Part of a small language model's weights: vocabulary 8478, tied embeddings.
MLP neurons of a small language model. Each row is named by its layer, matrix (up: input weights) and neuron, and shows model dimensions 272-399. Each number is 500 + 50 x the weight over its row's rms, rounded and kept within 0 to 999. Numbers have three digits each.
After each neuron's rows, "fires on" lists the tokens most often at its 100 highest values on Wikipedia text that the model never trained on.

L8.up995:446453460460559529492469527528454495437536478487528472483550479494534458550489521445506520558504552503482403466491479481547512454476360392546560419556503559523515523579563433417509467538483492445378495495635574459567491473441512511474514524505499516552548397482517462586438493492528506513549463488475529407489629492506453628519501467473489305508500521476517473551471458497525438549498
fires on: " the", " The", " (", " Br", " ext"

L8.up1076:524470532483557544437524426525525480569519494513502550470510580573477520462431580543529435472524494538491431475522478481449499527516562477472492510585446473539517527454489550427583544513500567452471564524543474500406487445568529539438573455530498537525461518531505472459461495494473542526488384436501517510520524476454437517460479452520501548432487499476604404535432508513463591462508
fires on: "\n", " years", ",", " m", ":", " time"

L8.up357:560436537436517463448587466493521485534508509445486584421433556498496483611416518406624556416540521545592399533536505464460577505513519578410514500625522568515468496480541432462559530501432498525515589451473553541539538474519501532567612458488454555449532500419575538446463496589577431586500460516488575585562494472464508592501519514535476531451520440549518540541466545405484544584538
fires on: " the", " in", ",", " on", " at", " and"

L8.up262:574503373484454484527559582517535602474414524518446408577494469503526557438425517529522540485519503509473540435536554541388454556458442550479619492482587632462518436513510465548518560520499468517493541473549532448468461564539506514478549499571438506551506503501458529511555435527492460569549539449554548457496480448565574533512499501411531517495460542522471480496519431499478496514439
fires on: ".", " $", " (", "-", " the"

L8.up1992:513442507448543536505551513534469493428402506511499544495555448494450463511512563452491509520431572425524495490561455441521516499545468510514448534447392552570469582494574426461504526482554443526462522522447505519478440489458527602519530418542356581496543575417455478466542451505481588505443577537519537533442399581505470476578508523459541434491464451512516411503505437526563602516534
fires on: ",", ";", ":", " to", "|"

L8.up2135:568523594496526509451511449532505548513606457511434423573585442588502468454490522419469501507493434533492513406529572445509491528476490434547590484558513521378448492524470442513528435462441533512562488508547530399507563481594542526552620559520467600478522582534478403586553491522545556524565466534476588507507543482560487475502439404512495477470460473444523544409499449438579533416528
fires on: " the", ";", "|", " |", "===", "-"

L8.up446:505446438491488484440491473470412467510506482424524528475519579489447449526599525481588473524516540476457502488454477522406488532515503593513450508584536518460447528496518506413507561441522614463474492549520478595389502538552574518406516475493501552479584561589634573504519482516423469456484505466448476547479488437517513566464385503587507514510479518434590573472476421534525534536513
fires on: "\n", " was", " r", " m", " to"

L8.up1976:527480450442424490428454465452496516497474562513552500542519454581439515552553523483531471432451543445443529510511466471433536435527486440529497459563515586515443524502491446480461490506517453481558562492494462420476481519402507452532488522524586535445538557610606618315456552530480566457406510501478507382446437432462536431559455518583368474529468523434444453461466483437384452550504
fires on: " L", " La", " B", " Re", " Le", " Mc"

L8.up1768:489445488455479500469444470504407544535443563545491492466542570508429435520437523526559521494564509460540552497564417524486473470536547480504442549565518486580448498410469419534531626558517520534485453566522470478434528531551473505526481483521505412511551534440623536447495429407492550441538507493542549442470484524462516498448460494612494484538484535480571610516474447481437548560485
fires on: " |", " de", " Mc", " De", " of"

L8.up1378:531466398528504519425470524506496335506504472533616397533463472519514562552446516543520466453388571470528466446560474433511505457483458496499568499549433500460451585440539501536497538464553469437470531514457494485495483555610469518557535601487467483528567474522563511469464577519480483522517545478404609448497448426492529490461502457591452587430518420477405515524428437432499549462571
fires on: " was", " the", " an", " |", " were", " C"

L8.up1239:608555574479560444473489456494539451484474577437447467516588507435494558561472628515612506435529493488507476456522445442472468517529495539570397566585527472538459558497461558449488512646448581440417471513573480393540434530559454622435504505497493502539590487416463492439528462579457515451466490589450525503485530463452426517551489502540533580369530440549467517482471436405518529427497
fires on: " in", " to", " from", " of", ",", " @"

L8.up1931:528567536486534484476547452560481553460509525450470478541491579492577427571509490386505401419540486504488493448463571581522517436509416572540523455487490579496458542462518479500435606453549529550565556499455498508441489575497550433506554490499447478577486489540599565459511545410470451488462498414415541530474531501545471598495600452551409455597468501456533462554467403510501598563450
fires on: " on", " |", "|", "On", ":"

L8.up1923:470466549425444521534461452524398463476524551476507601502619533481475465501458500459522458426488524568517555505505445485441572487591462438481378611524536438437532536482454468493532566633537514568498516491513570383516643536518515536378562492495552527510511482452580567434599442503561425559477516477476540469523495513534498477441494545484391434566498596466557487502499544573448492406508
fires on: " \"", " O", "O", "ō", " o"

L8.up1270:439497428433512526426502517543565496539545529452445477508541480528475517460531547484549509511456500464496469536446601534458512500532392536491397537504478582509554501475513433542473544509479494382523474454537452536455583491502483640507399606486511485483465501510509413505423500526597496465439525469512499430551566529554516422520504548470517530534495592505565409535513545487429533525395
fires on: " |", " L", " Mar"

L8.up1293:513420426517513498412462563490487547560459515484524448565481495538442459487474515492500456494506441586466514503397430489392558537486511502510512549533448483475554521519515434412510538528507502456498532503479501395494534504526534480610512540454406474588538538543551559496475450502424534359384460502408555381509546535471456537505548495462453468530494495565507472484542485455520435516584
fires on: " at", " de", " of", " was", " re", ":"

L8.up2848:561571417496492575491514485478564520450489462431398499512501505462527598496425582484530538492451461551543476496560526497487484522529542542579471507499584557531558392519519434453411436537494508508454505547566473584542457486471518474510470506538493474555526501566512446537434444552517487513524402491457514411532521530526580477481366375545448464552483418497497551474490471504478512511496
fires on: " the", "'s", " its", "'", " his"

L8.up1353:509458538506459470424553595509484497519456481354506557413428531418525472518421520541491521436529472515516505456522447525465519448554484497570460469475489608525556584421475451460480512490438503408501529572479464597464513505563622551580513445453558536543449478546508422437585421474567514519477510507485580428495470532501486482544579538588490465516392483457477450544468485441473502516530
fires on: " |", "-", "I", ",", ":"

L8.up2720:492517406483450504471493489446503574576584524419579499577498650508391484482464536519544526535492496583558527524467486496475530435625513490410458547537598470474491378490511503497561488518497440418434472451512399444472488507463517603444470491529542563477567540586523444562487465538448467450475483548452489386501461551502499522497528443406508539468556598463577410545536494508473459481476
fires on: " |", " of", ":", " number", " than"

L8.up2475:469411529520490547545485480503518552547500531437477490546552640564531583459514541516553465512538576456493503546531495444522468479540456480542410537548501577450545532496523399464452539436593495490491581433460503566434550492571515529477526470564550475568570518447443423485456519494477533472518458445443537479524537497531544470519528550516460436461504478520558545507503497539459564500469
fires on: " (", " \"", "—", ",", " was", "\n"

L8.up1480:581481435499524433430638493558461501481546469519510512474522425542478467550520501402488452544429515472569629474440396409559489488568462519529509506557499492530521464484481488487546531434559540517481463502497516502408582465487505589497415475496514562442512498507613553495442454510489473495412565458495468561503534460496503451424554445517458479516509421490550394490546535448407385491622
fires on: ":", " Part", "f", " Bl", " bl"

L8.up2593:600527447466584464449498530514491461510544463545544454591479564477491567576533533429518516506414438574503501396538540471457484584479542541486421504485535510486553379462533465501555449525489447465500489482483536356440521472554457608451530515550419451473517462535498454444556449507530561516478425538436572479527551454480395553606552487519503513437506539538549437498497429472564502525537
fires on: " |", " of", "|", " in", " from"

L8.up1686:507484560382504647493451563491519486517518464437515543501492532561524489461464417420438546429539463454499583490514537521467546576587536489549483493556492564465464516543538538515457443530521487503495507520468427584526539566517553546509439417531527515577494523510509499499476524515539536471550482484515500528482451570386621583428503644497539547488527531475532468409483486506483435446497
fires on: " to", " is", " |", "|", " be", " are"

L8.up2601:568437397443514595516497575439494462577564511402468519504462540548522546436310494480500442504476521595454517520447457391557536633474481526496498508512537508522526488505509577555645504591498520564428485545429553567549496535469468549466390452489475535507485533446529457602513572547522498535546564495576514462492402463470520494385476425485513568479434526489562544457524501519460538432428
fires on: " is", " the", " are", ",", " and"

L8.up13:467518497403550547517481522532423472464580533536474605548437480574479514576502489499563470499495500495500490568501564468467456524565484593482495400493492505457468492461559517531492602462440391437500586501532454519478558547423506520504571479432536563573567497511533498462487487503547547571478442564517485510471445474454615494445471480559508470478512551405573520538551500470420495431407
fires on: " who", " until", " He", " and", " since", " he"

L8.up77:504510524552511498477517501427583567501509511513533459449569564481469571561523457438554412472495463514568533442385488510531578532508475495504489512441540582429498478552500435436528490494487478502547533542548479353527440503519487453455522499560621499584577499446438543550433488440547470470367533533568405415519622441399558476562443518400550449547483497516525453440467498456497389519500
fires on: " the", "===", " (", "et", "es", " of"

L8.up2970:480497440508447539436445523466495526565487561542528512522537592544512538440479575513437496524544517465477529549499390610552497489473485557517499439500518528519472497470445513456507626565502486494556527485572474501478428556442533497504512496459602537521589559560567550432529428497444498484435486452525555482450444568503501651494510537447441513478555486492477500517517574489484496473509
fires on: "°", " |", "|---|---|---|---|", "|---|---|---|---|---|---|", "ov"

L8.up1078:550539438479587384456478496534524543521564580506517496486564530449457540465496468456490510480446460521527457413451533525512498437530464547458435445519503573513436587476531573488332567467526499510598586482523542515533598542568486512514438518486328437546552493522497592503527477553470588482495507470549483519465509437459451539635544475511537507504534469546503400413490505446482520484515
fires on: " on", " |", "On", "|", " October", ":"

L8.up2090:491503471440493444503537457616422457490521477520511487536623483543384447542495496473491400477574493465536516549505453527510548548476502499501466393445533568431510530562537469539518445450572441443495601525394418570388579469510554562441524470511564480534513559522517519458462624534610551508582529523388544565466530472496468637494596473541492315531428552431429525534537529462508533496465
fires on: " W", "-", "w", " December", "ew", " the"

L8.up991:531362568545442550426598453577566512544533540560588469452417489534554499525489488511548473508492503499521552477467451506560556462502531508471508500598528527451485447513461533514510548447420393476411565494554375483422539590493595537453463539480418452551549513508490496525501497428473442635500476448470550512522508534483513481500458430581486521530429395521464490603396469431530511562497
fires on: ",", " and", "-", "==", "|"

L8.up2673:428581391508526434504575469570526529485588586518577572542586491474472534501524528535473469471477436445468519470546442488486549547520450525527470392447521487537445507510449509486535627462493444520547486463528464462434539607484470545453457445435460596571525482518418409451424494455480554563493536488518527498422472508545468538506533443454547417520528508490476519471506474518422486505488
fires on: " |", ".", " (", "–", ":", " –"

L8.up1819:474489497458416558484492517454453467512423461457507510566547504640467546468502534520490496545576528455416435577424480507425457480561520505452488475492512466473536528411540454537586485514506455489517491387506428419449522540560583546554453498585468551514502534479516551484488453510521462487475456463510565517600459514557513493560458479536472488613493531546596535538495486491514465506366
fires on: ".", ",", "–", " −", " are"

L8.up257:482531475480487482483552533528438555542625438527489544605479540539530496514503565568492503453538461588496487502542514444515525560556462490474508481532518469485564568558477493454507512522544423521482489521450481469482575443523480613407433504467496490402489408507544420466530461568483523462508587573493512475497505543553468524497487525494460478436458574466618468519495503490533481464437
fires on: " |", " system", "ome", " n", " is", "-"

L8.up2036:601427477497481477558508519576507502559437487545535545600571641492433515425416515523497426580423445422499541437549438468546480505484566519443486539475609516489478482527529553472435493485438430519530547441543479443445493470443421545464448502457480592464675493468536540520552505533522426476436517509533416510484508516499481634598489431542461571451512396491482495557452556513490482621531
fires on: " |", "|", "°", "–", "-", " a"

L8.up3063:492544558486475475453513494477517471504533553407506494563566472457511435531488641551478493449501583485560524532465518484466588479627474540615459548426558619437538550539541443367525547538602566421603407525585441458457518473571530571522482424428548520527598500564485462472541495543489488539419524536529483357525504463401410514578569504478493507507432553538533409550453439450473483488580
fires on: " |", "-", " C", ",", " V"

L8.up1214:409480489350523506568532469488570525545439514495434543609495579533502494458570574523523565504493535418563405516512582523426435529602423497498467546467501532438499435375536530528471604427521469453551564484542469501445589486548555569496514486549544526571516455467567495463517524520527510459535552515549630556469516529563486626490487438607520573510468498487491436514414426500485506494494
fires on: " +", "–", " (", " |", "+", " −"

L8.up2839:545473501444443601589434467397480431447530511454533483503536538472465496495507505516526482523452435465530442508593398453473558597563398522554566543472509540465491526447485451535559448540560474532461523532413575507498481500501385574405570493552524512523538581484560533451498491503497506576556479548494569445506516531463544540490576611469525525572601543496517499477426470501488451577529
fires on: " the", " to", " and", " for", "\n", " with"

L8.up1020:522534500503504460398526464565479536472514541532528581494526506499478670438486524446473459446548501536519503446493514493542483532482540509508561466599469484524482504491533356537633529504460462555569472466450401564411504540490503521568515476430452501479474504537523561520484554462499389527548547537559471559492436530460554469468530397547453435517462462507532472569475464441421613478569
fires on: " in", ",", " In"

L8.up1711:494483445507533468503517561540535634487543503427547524511472585528488483451501497498479516558457490506427569521455516510482571628527540516402538431609535512452517472484490468496553608469411543459452503550482532470453588463506457505491380507488490484530457434529594437491487465419565534531532549441467605541531434487543534446535554495511410529566453550493420508573500590480485526529432
fires on: ",", " |", " has"

L8.up676:594391544405595480521475520526449446363504543461517455436556547515464519459477544535463467484412477475556582530527547525468517502533454572468442608620455473533462509461513513525486554455532368522554513511558489524468514541478451556448535506504484465572602466529613527502520452466504529471402495492487496511503503503603563441439543413533480499475538387481427473541534501451483531540457
fires on: " |", "|", " opt", " In"

L8.up2907:524424560448460530547471408513485504339510516524487529568543493515437540502513527557485520518538515582496468515487462615492524560484526516490538565480482453535521522434563467508562522475435595457384527439568445493461513582482596539462472479474481647472563535455439514511453507465571480459587529401507611539487450511534457450480523529541545462559465564483594536496541445537463451497504
fires on: ",", " $", ".", "–", " ("

L8.up1486:563383463541501518550508543521532539470582493443654548479562560560423491471518462450568484496457483511554557472501516488534503563495502553490410425453481510442514467490526436502417554416527446396419510433481490510463520456512473524497544475538549442506510532491476416528513433438478570552465419510473488547554485483545489540606499487482496507466453554422513450604440446521507402526565
fires on: " |", "-", ";", " and", " to", ":"

L8.up1455:566404521521454536514499501399434431564498476434460459508448461553514492460499487354579460455498360470558360476483444504376448578459525506525533566516457463577493440492546537431467519545494557430518543533467578427528426514551499559509527495513636554551483554454509577406513452554500575489540464561518509455498539567416570552568507579530493530536544449529531575470492518472476354482525
fires on: " in", " of", " from", " the", " is"

L8.up2350:474470493486444547489421536426450512448528524517476440503472524474475448495455524532399508557567531446481511537525451414509506567602517516496482555450565538582578523442519529549496502484576542481501511499482536461462550556539528540528515426570562561462542570457589463506475562454577560570598512504424475447504555556408493534489517470499533515458481450464521533458464521430511469506474
fires on: " are", "-", " is", "|", " was", " be"

L8.up2921:540520483527457450481470478491519603523575536492505484519490533393438579414441550480487461596450445495497546503428444542516515493554483494488440496525591510518484449514509443423472575500478552590451510456590498520447508448442503582503480458483525502441458413472484515582551507511400529526421549463556465390476421474570442549472484445548485551425425504460564493496588538538491376562548
fires on: " National", " m", " Aut", " Ec", " national"

L8.up204:608497484549535524435465564462556555492532492475518473609529530510506507439515527486537492516469487496503477516608442461507502501480414481428473451441449558463510547559519467484463505602438462491547529473524555442499390521549484503499479459342477505484581559615471570581522432491513521474462513466542533419427518450404521488562478526582440414411569460539466540530475518532531534537435
fires on: "-", " and", " of", " |", "===", " &"

L8.up510:641475470539508436460505522485545569515354523413556414500514528562473565510429530551431531500548461533411523389480523437531492513559454440537565542545531538433506518441506478482516494510580521435491514540515517511478457492525503541488478463476573574563468590509483464565422532549604459448460495562527480543539523491542475529475518572453460393500538533474495483509567411421494546460567
fires on: ",", "–", " |", "."

L8.up1050:506372497554471552508576590494432496521482500557550437577448493640557531477510527393511457581536614454576472477488461557392524551536491466547425434448521546399484432542531448609477580496536420493488528504542514464509493568621462576556530580552546604445553557527537602509463497452582471490527485508485526556514532431429467457511527463462566469503489618553555566550435421490468461550545
fires on: " |", " from", " only", "il", " to", " even"

L8.up1429:450515456554464483488564540485428480552506501389501549540481465587489428603436535580537507487576418576512537461527456474542475463484486533443486542494492520454561498580543480507503464487473452390563482500478481477549457522542549392444450487418489512513521507535507543462608446500528645502545561579489594515519467526519487564524457469504533421594519519434514518432517480498592504541512
fires on: " |", " G", " St", "-", " T", " st"

L8.up2607:478378490493538514449492490497431517540452484479492510615385582494483487480489585534597441480542436528434534470501456519406506567536536509486522477502487432444533420447423351503514448508544441454585505528452455489494475384485534638484556539433480563544462511461523500484483424522558511565616526517512449555542464445457537578469501487481448440511573527565517560410554500558476421486558
fires on: "A", " the", " The", "The", " in", " for"

L8.up428:523517482452457524412554521596467570506559626492575541481505447396503496551412624488506584546496530580439424555497520409502431506473461537506505576523407595515468512483410526452550510554466448548498542475528452544507482515526463563454494468445515530520604471426540537497506442400548425455519557509508518408509496482540578527604486571445498451407463498443542552522468466559500621522552
fires on: ",", "|", ";", " |", " start"

L8.up1274:488413539535613515525501532424418485510435481504437474440474523439518473455492469383471512533510488467459584451478500498606504473498508435540468465575508553465439445527556545484490469465503558509535535626465527493453630557471505585462406454497508513433564518483633416511432581578519584494532491494486550511472501371414572615461507509460520541489465443471573506401573438553517557545470
fires on: "\n", " is", " are"

L8.up852:574479545502535582537455495376449413500605450434545417575542453506489533537466512490416523563583563484544408487509580601525510521482494610502530530493557590509504470531531471525507430605484457552483492498513508502472474411514548478536497428523524421618440502514569491501561529588521534533576486518446551462534552452472493581574428516522448494466525465501565454552462447467525467522488
fires on: " the", " The", "'s", ".", " World"

L8.up695:538450474451444529393509449482467446506461531543501456596462460500470513541511501508556493501555543507518535504613508492511530557554539493541519603471580631482465484501580443520545498508593462428454479536482526433464524479504482543435520531497470506527529478542520536489522545517509449527506544491565529489518530522486380432504508516504473487495566482416491528498471490528485485478608
fires on: " |", " to", " @", "|"

L8.up2253:532577431523533592519443512506473463619585439420496470541475417547486523513540617525407472486487535499430499503487512575518453514549467424499500504539589567456442478584516501421518389530494481633537469466517485596424428461551558478527510511339491452540535573490488453600423472586588487503521562544595438461491472445586539541449413480500427478494517446460557550465466502486502500511501
fires on: "'s", " the", " her", "'", "=="

L8.up1758:529488480513554495430435476486501523513478489553486435507526459509545502521521488466576468493412432473560479486534508520473490456539482493577529504592577522519506461460534441511454520594539500528470547521499453473593470493512459492419595463469485500527613483505545541523551480499519476457517456477532477364493612500476545496495451446493489512499532463561572510513444527509555475473445
fires on: " the", "'s", "-", " |", " a", " his"

L8.up334:498400458416639496473605580555518526488508470511454408476555555525514535564423533593465518517526495550462597470480611437528464518498518362503533498525490516471467486661509498422475448569514476554448511491584449514381538533460482576516527501440435553464577465463457482565446459502450556457502462513369535437503444446524426514541578517513506547554454450552505512483485524339526491531453
fires on: ".", ","

L8.up1485:602489412519423425447498563496496483514419502456444503519534485457460472534517461505562475459558545431410572540351453525480474441553503469460484421467446498483597478491454565490550433517549574542564462605592505490429523530573475538483611424520531551545487499490551454527489471547567524472604491498501526316509476492484497539463478547475494453550517495373536462490558399621401508497532
fires on: " |", "–", " (", " \"", " ^{"

L8.up2512:452360414538567517381543509508528582513510478457431473572476555523544509532502566486498427546532494512515490452566474420500548564553470524572492588468454611443508516588513426536525471527527500492463505513554422466545518492444511508529486454451534584537533545445494537479486492567462527483552471460415565484535559475511565526506443485468481483458448541544532524500465543397635569520472
fires on: ".", " \"", "\n", ":"

L8.up109:462479540465500566543417511532499532497532503426516506476578565591484535490458500557541582546565461507508548457567512461474620481511531538550478512482534592508405424480566459472475567495535429469453559558456553486534425388492466568492498504488583509575394506380415445547511514486573518492497477500544571415539568528536521405481462486550598419601522545531505472432393493416483507459566
fires on: " (", "–", "N", " and", " could", " the"

L8.up2182:536446484493493502501474516493385485502404510382477488494429466554465571552501547438495564542491503507467508577548467534560543556549466436475467528484549579421547579433561476504475416565534503447521576458394543550498585476539556543504567400451551587559505503437482394505549532501527523505589447492504596462516572528472463421587521460517583498492473530499490558441502490551504431428459
fires on: " is", " are", " be", " (", " to"

L8.up566:517408518442471546501523542505461496456483533470503459581575528583504438482444539513455396401484444545524530520499594539424502526586446473577391478445544533390515501598593440371422486550470494462457559446466447497533549490514554491486533517509516554545453470507456359393555492551512521562441461488440512465532526522493503581464533522480515499449484613560538454471475527446462455520489
fires on: " |", ",", "-"

L8.up1809:485490496544516510503503474391506500449502532511413445561483535521433545488497521375425473454532441523550532447464584471549518559477422491519553467546523532498517431479545420574424508504492451474565574490464448564483527553525519506552503360585533531593538503455607524546502416508486535508566496429480526477448477516418573555451452543483500579473466557597555452504565411411545487494528
fires on: "In", " In", " is", "\\", " in"

L8.up1068:520463622506507429529481463494507535426491518362398569451498552448552511507505483498563546499590373508519588489509412487447502560523472513458464441561489504513541506442555482508484447525436507442535503415523494432436583525536481510535472554587443544477494524519431437470540490518534548451563527397548584484609511483502446525504481393453572560518491588508536457442497426382569507503492
fires on: " for", " |", " the", " as"

L8.up1906:449405521463457517533492404560413495497500630446518535544558570590446529491380494574537404480510562561483524476516465524576537451513495513495549527468491479393575500496567511471475607558534498462498478479549443402573536577512488452460452488576515526580488457439562513526502560422511427484540542513507573605521542544496590514487548505554461483488417489471534407550441529433532481433492
fires on: " to", ",", "-", " \"", "The", " N"

L8.up2617:503431502396512589465507529501519509410424512570526490485485477536507470603509496542497425538535485516613551458469531479514489530550455528476452546439559450401592509581460536472363453422479552487494604545464470485533481522520611432535471496487437511507623529496557520562486488475511492508440452455442485492421559448542554483420511486462559524496579574499494526468545535525447554371469
fires on: " was", " \"", "ar", "re", "or"

L8.up1084:481577472450553468560519491549572463440514529466435452457529495465485555495466555548487508490512518475540568442453469451559529549526522418458447535517440492501504417457603455484547532479430480434513527405471457492507567452551536431447467539463456567555474416473503495469570521529571597536361488587591485517482548437415426427536501486577560425577512505504577508541517534488487566606509
fires on: " T", " t", " s", " G"

L8.up2476:499409505497594534473580521520541473439460559517509463433502518458456483497483524458517454538490518541409538461493553539402577382529505531521438550566503583472570481441422408496536539580475467475614480554461538482422591479606627537475534507551383524523582475441538545535413440445575479593507512461465561512535417495534452563453551513517447496579493537473556424565529486431484549516522
fires on: ",", " was", " on", " and", " his"

L8.up2450:476420530399541509480486554419475503578475470525563556564482522487410451512478584470556491525522551425483456561520529485564611451523422547483455557408520552533446559475569499470507513483543423533437535493545424577464602469561432486536486471461482616494539492505464499484496511457523458427435463523499533463484490541517448496590487552481510450461412498452497445551548508462434492537509
fires on: " |", ":", "\n", " T", "T"

L8.up2494:502438388477539509465439530568449517474446545538524495513564537491452531521516540405452442467477385415542433447549501489483544494583401426502502459539442611548492582504461474392446605526521464560514523424529507475537439509500473507560509430434460532453585556541535521562421459536516483464519459433447514481468557467366476605387476561534482513498470543514489458483555581397536512477495
fires on: " on", "On", ":", " On"

L8.up2380:505430496570496465451523467457569504536571525535509400534470418419510505509416572509504436574429477512500493409456509430468443451449432501556364536551547521542533459572534540496443470562481559533449491468531493446483457480501507493433650360533532437486506470596401508517431478568521502458525508451527507385555535521418445562518512580531377583454470477494525500536464393472433417577485
fires on: " the", " of", " National", ","

L8.up2297:562397580487517531470577451522526421508552496541575526452466489506391478550550463484546501463536538625531552566463501446472589509387504472458483460645462492497532558412514370506484508551583531503435459568555412389535392568463505467431516524559486527569570531452585540575481457476447542585545511507426519442540497433510466520556493557539487514498515452477581552490465508475465446521439
fires on: " the", " and", " of", "l", ",", " with"

L8.up1722:540571395500528450476463536516460546509471446545474431491438475544449456509549488439518435457494438503481501496471463552459464512496551418574565457463495635563501439469597429472450511460523491491537528529482528464451383533478600439526524512501542509531510512450504472490460529532499526563557518469574553475494515537432411549455407595520515529425427510497430500477523454408521461557524
fires on: " a", " Le", " La", " la"

L8.up498:585450454596486494438520486552597496497515524521472495540524527538443487421512451489640530528396496539513539522586518496481479477495499483553435460511534439486526502484512509533533581457562425517576496472418502480469494528601443497552445453504568499539634475516480486464531567542488464483487461568503533515487612500397561429518539606517454439551461455504542476571460557377475382423413
fires on: " ", " Az"

L8.up1587:568476492546526481456594467465515459460478560410405468453570537506494511388413552490553551612572482480467492556453447482417598575498461443512430537431493525548449505369517551535523462431570447502511513462480429445535444539578571494587477483522446588516519475541432544414402464484513575512559518583458491494469439545516566501677586478520465470483538397517566395490483470412437627503537
fires on: " in", " to", " the", "'s", " Round"

L8.up872:539424493472489487471536514473444484490397455412504440567544604534517502484503508500376493553395508442535518494496506463477496577531478572537490500451432608573563533423518495503537573498428464489516446551473528458395506575511522527506510516566617554551497434406544483437592483448501469508551509453490549472468464514397563503548505534513544530624452500515483490527452521583522499549525
fires on: " S", " H", " |", " on", " May", "–"

L8.up725:547501480525526492496511444488529536457455537481479520411507555605500585529480540530601508483521502516496462431473523426545457586536473532522560534631491553490474566473454423456548553555395499508510470530500407494531595517542508466610582486509540577456495543506541545510440544462560560494442487525500517517502447482449500564449542402541463405553468494430545508626465513572424539500472
fires on: ","

L8.up3051:427509447401506483495499578437529515501537459486444463561494541511516402504553496517527488500524483488535432581535450493422560571608539532507488511486503502504499503390500507549482523534559460506482569507464496513401541475525557575486593438524611565537527519447363478480439606430540525490630463551555506483474528470440460367487498534526411523450526492493533460490586436492430570536460
fires on: " (", " \"", " \\", "–"

L8.up2316:538474508488431535472519528544502520552405454443514527574503522592514537497472540471551478577389440478482522358567561478437489393522499509485508479452543528549538505595582523524493530561504450517458482529508521448412524438510512548445542481484537524467569529490374565511509573482479484577468423412558478451542501444463477532596486445473549471634429559386529453564519461388476424444502
fires on: ".", " the", " and", "-", "|", " order"

L8.up1160:647567458461579641435522474455484481487534491456554528509509580569473534563438431472576464465528538614544532485521524500546440524602548535506551477539417526495506524459502508466603526424443487480444547476473584556491583591471565541421529503469587609436453605462530460492501507418545506493552569513493517505515588493438467473531416463453479521511529457475450555532535535497475534467422
fires on: " He", " an", "He", " he", " a"

L8.up59:500434464552599498426488393531517495571485490391447467508477539516512454498422469491480507505554551508494466535425456526434565547490502553513494542578514484479544545551554519423485542539511565501486480414449470465596533485595495515570461523480580502571527433537547531515508496465518505490487524551552569540475474488489446464629450465584482451494448554490597459510557402450379506491563
fires on: " in", " G", " to", " early", " late", "th"